{
  "num_key_value_heads": 7,
  "rope_fraction": 1.0,
  "bias": "none",
  "parallel_block": false,
  "init_std_o": 0.0245,
  "optimizer": "cautious_adamw",
  "beta2": 0.99,
  "warmup_steps": 476
}
MLP neurons of a small language model. Each row is named by its layer, matrix (down: output weights) and neuron, and shows model dimensions 48-143. Each number is 128 + 32 x the weight over its row's rms, rounded and kept within 0 to 255. Numbers have three digits each.
A block is one neuron, or neurons of one layer that tend to fire together. Before each block is what it responds to, as a language model described it from the Wikipedia text at the highest values.

Closing parentheses and quotes. Closing parenthesis tokens ending parenthetical asides, often fused with a comma or period, e.g. "name)," "irideus)" "1922)"; also opening quotes after "described as" or "as".
L2.down1695:157134125079163134156132105157133133143102105125132186141056171114108111125125092096140153156078141135119133127149100109113136132120071168141125166136121171213170074145122084123136037142140107098135143110106125108167150131165126124133110174115118146131132149148149166110108143123117098206

Phrase-closing word pieces. Final word pieces or closing marks that complete a multi-word name or term, e.g. Visual E-ffects, Physic-s, goaltend-ing, closing ) after years.
L6.down249:143199111104134090121148080169189145126076174120161130146156122163143128082108078134094152112095155117131093134140121104114150092149125111098158067100145118137127127120135127145134085088080108150143129150087108102163123099106148091130097173111181174091072169131082136113109112174171169169
L6.down290:134144143185163125167140099110142123151137098133114095116072172164111124142110119132121100143146123110136089145143136133039092110103182175073130158119252157084136115047098137111125146142166130117082101123095143116090127072133116079094125123150168147155120073148197127125124082095064109113
L6.down501:091086142172182109134131091148096118110114106146110101124105158090146108117073156091126110128096124087127111142114124169071097103149151149190107122131099165124163113105131086074075145202105181132098118177141147140204137114151130119094131160137158118144117058119151093106157130110111159179
L6.down1010:121164110162137093198077107109157130154141159110153115101139135154173138092165118121157126108145109124142116065188147165179105173100199125130119160112043082149107162234153154148109108134125184114108111161175115151117106180116109163142135110169152166106112116127128107086133083133165086117
L6.down1619:135157115093116112142131119103198205152108194144143116129120138103151196152108139145101200108147074137132139129165105157084099100043112152112151196085170132143168093111128125100212133111156133201089051086156090102164084170123062146140171177094118158137167140168104194176133068123104103084
L6.down1670:158171161120099142159065131121097119076115139158116120116125090197099146069063128105100163135140120155132141105137194145108123154172116154089135142076177089095133109198084141117139109087098206119162136145096154108179083122107144143131090149184161079154122109104053152191112123132095153123
L6.down1704:101060128119126183169139045150169176127138106104134159119125133101146105081168159221125173112179084196097158092142092152066064150167069122086126140063140097114141115117116110130136103105079156140157139178117122150151114156132206117096098116170115133110143154158143144176161129127143109149
L6.down1738:121078109152181133104155131122148092135098132174079133120125087070103165143078137134114157190093122128137126119121186103151167176167157122105162126163110123131120073164117148132166173064124170102110069119115123174151136157119148129148124169019185137133181143132149157116109145125134160107

New and apostrophe-s. Fires on "New"/"new", including split "Ne|w", in place names (New York, New Zealand) and "News"; also possessive apostrophes before s (Nelson's, Paulie's).
L2.down1166:137141117141155166147163204157161091160060077134167150120230113140159159103133149113148111132105119124159114179109126191140120093155156125123167221173164122093126097121155090138163098094090109142122082133134143080167143116138107124159138136198091098155165132135091112143166158112144064144

Closing parenthesis after years. Closing parentheses ending a bracketed year or date, as in Vengeance (2011), Population (2023), Chart (2019); also mid-word pieces like la-un-ched, con-d-itions.
L4.down9:088102088104137148126044089121105118160097108194119133155119101115062149115123085165128102117157184116091154114138106081134149135083128133066116178142090135071146165096142126123150109121134128140111142092072099161104078131184158108163134131101087086102096119133150109144145097093115159069
L4.down192:203107160135092171128131112146126090104122126166102170102112077178167156121139189114115189159081148136092119138140114164191122133066099131129070107096119145124103158097126135132137163149103148132122069106123083136118074137146117117105104089156127158144098170097050096085115093074118159133
L4.down240:175078126094125112137074160100138104185168141172140081104143113157088223200102172128114121100141106150111091121060139084143093141150093134094158126100108074144170069039104074116155188140131141124131105166088146131116135161154090119137132162195165149146135132126154115131113145155133096121
L4.down264:093113119115136160134176117142103082145102138123128155115141083161145098097092130170216111163143173147158121206105137118137104099115118059133055153184148157149123169094144119080106151152155169152149126140130124174094140097100085120097110128094051061146166149027035128123080102112163159095
L4.down932:137169065113164182129150187069078072174143092072179122079150098148101176150172092121119094159126138173121122137110099126108129093134111088122112107103144169125112118090115130118105150116168079105138121132083104098121142133137121097166105141078117059118112122151099065087166141151112207115
L4.down1189:135149113217162099162072093085164134168163116176100110077099150119162090115083088169100101126137186173102123081107155066140084102112060144199183123106147110093143132120133106131136153153168023110184079114085151134099147160158186135110182130116163089081162149094169110155085109127168144124
L4.down1522:131116153156175137139117130129113129107111093141092137136134143146167155138130126139153152130166160144117110136103126098142164139131104172148108123136121135136118102102153111129138127143129129037165187178107185139114071166144141148137135160148125181154112139124156163122155140090106105108
L4.down1704:146120085133109137160100116114112166150152150122201148135117094120075176146170178136182026159110183124114116148124086186133069112085094137133118138123178108117101154110104128061081125136097124094111084115086141096122175070098136115133138110129089127103121131120075127160106137142073204127

Mid-word fragments, non-Latin text. Word-internal pieces that continue a split word, especially byte fragments in Korean, Greek, Chinese and Thai script, and Latin-script splits such as an-th-ropology, al-Q-a-eda, chem-ical.
L6.down3:079166086149105116122198160129121142153130129155101154117149104102106094118109122139186125100172167071085159136109135139175151114129097089095164128105104082135122167151114121165069105158123061112137118094136074198172090120138124122113077164143115164139183130082109117155117158100161180135
L6.down110:139159138136129154086158129086075248104130125100163104126131139083165117136154172028133140192070153157104158105069084129152110109130083155088106065183170157148142159131168087076092103096131085107128151144137136108117179123096087147097065142148119122102130106126094117156090085139142135111
L6.down200:093148163127154123131070102132076144140183146092133089074158144126111120122115078086163125108140156140087146122135127154120093182141087141076125139089094087129128162152144089184133110133088167101105121034070140104165096106121084120147073145090139172117121130131072102069168141124168158120
L6.down562:106165144099105141115096112112131082172181137122193148093096144071058088139111124124139135133135171121105128128114115186102149125160114122116183119116143183102139184149125087175176141127183137141169088046105159094200078112132129140086081122119141109103163150126115075092136160094110209170
L6.down871:180116168140131085137123118126079172137175161115140105120159176120101099134131146158153134173119154154100102105109101122098116114121086175128127095139126103095140136134160077116137178142164126132090073072064094146117102110099101063107065106131112100131154154121158137132144161115132102098
L6.down914:113136099034139156131166093168082102108176122123138208079168143120123133133112144098194183115165141165098159106143110098080117081058106103151120101134134150099137119123121121095058118217085099141111134176094163122151111153159136089153166104102168084210161162107165138122154082099182101131
L6.down962:148073108151157198158074168155169177088126170105082166139075131132086146121092158134087149136113058180090122143105166166231213130194119146087151091150121082071167113121151099123109157169135174094125178165107131119136119111100129148127102151151143120127164136118139116128115118207137113157
L6.down1265:153148082143136108102125207189134135140124159116151144083162095092150102100148138191176123151159100139099133171104148116092112160151164127167176118129065125157141095086167135186049168105101135129143072080105130167149114143126136127066130123149110144091094145135144145114157112108087145137

Foreign-name word pieces. Word pieces inside foreign words and names: non-Latin or accented characters (Romanian Ș, Greek, Burmese, Japanese) and opening pieces like Ar-, Bra-.
L2.down498:124102169143112117094055113133077090102131136088072122110172153102138143141116128114133161057127156110117078132123060178082094118103150100166105157097109116097139142181138120110154191172136129081119099137107199092027063154139162154154141091109155112149153100164098108127116102099155148114

Start of place names. First word piece of a state, country or region name after "County,", "in", "of" or a compass word, such as Ar(kansas), G(eorgia), U(ganda), south(ern).
L4.down83:089062176097135106154093121138126075116147091143123152182147140136098098145107140088138147135137114140164133131147187183088131192160072114136084101132083118114139133171098094154142141133085153120138111171174142161140106112173137080202149150133119139154157067109128141082123132117133136112
L4.down952:135108080151177151098115106160074145106165094150118122119183089113161197113138131080145185144129167092083129084123136102082131125123102206090097149099083132128136143135108173207146104153108171155158079137121132094081130127076095132127136093098135074131079130173127136128130134036131123119
L4.down1041:144026149111109106145099092175052122172160183174152149155163058157122132144185195131050154102168149162119146113107128118113122213144131105090099113165096126082080104161110109135152087149122101137082138156077149163137108160118133132112096161132137140092133233150177141175132137133178090107
L4.down1064:131090101136139118154102167179120116136142144106172146170118149121120094165101116091050067095072079146148139159085159105099133170116119145132149142135086135150143153150072148179131061195118196086095203133133087141152113128147146206105137133088139110033148153199175154107139149133106188155
L4.down1371:106148114141107148136062131125184087127173117122146135142139141158178180065132092153146092123176178128099155144118123140132105142097108093131158146100105134147124154133062144137082107106115158145132115164120136080126122120129143156163134182132133101120111138068164116158075137137153056108
L4.down1623:191107060113158139066122125135136083101167094118131161112133110142118141139101148132119132077150126125179122086138159153144097123132080111106150142112107187092158141100130140114041131150159160092033147092127141118078137127097085120143129144076108062095067116105180077107158118157091076120
L4.down1666:193154076103208092135151118157112178083125138108154118111169114096082138162171110130160166110140163156105087117101169170121116172201100153159173116185137123160081143115108096139161101127139142150141147136101164133110116117098133142138158078163075134094124093146160167168132071157104140111
L4.down1690:190112101094104064166146124121063096117119130089124134126192119157115126130138046079133098116200093071121139106131123086123066111144148084131119210141110183133102125076142033140160187121084123139085170083083145123122128104124099121116103104142128135076111095140098124093159120153083140120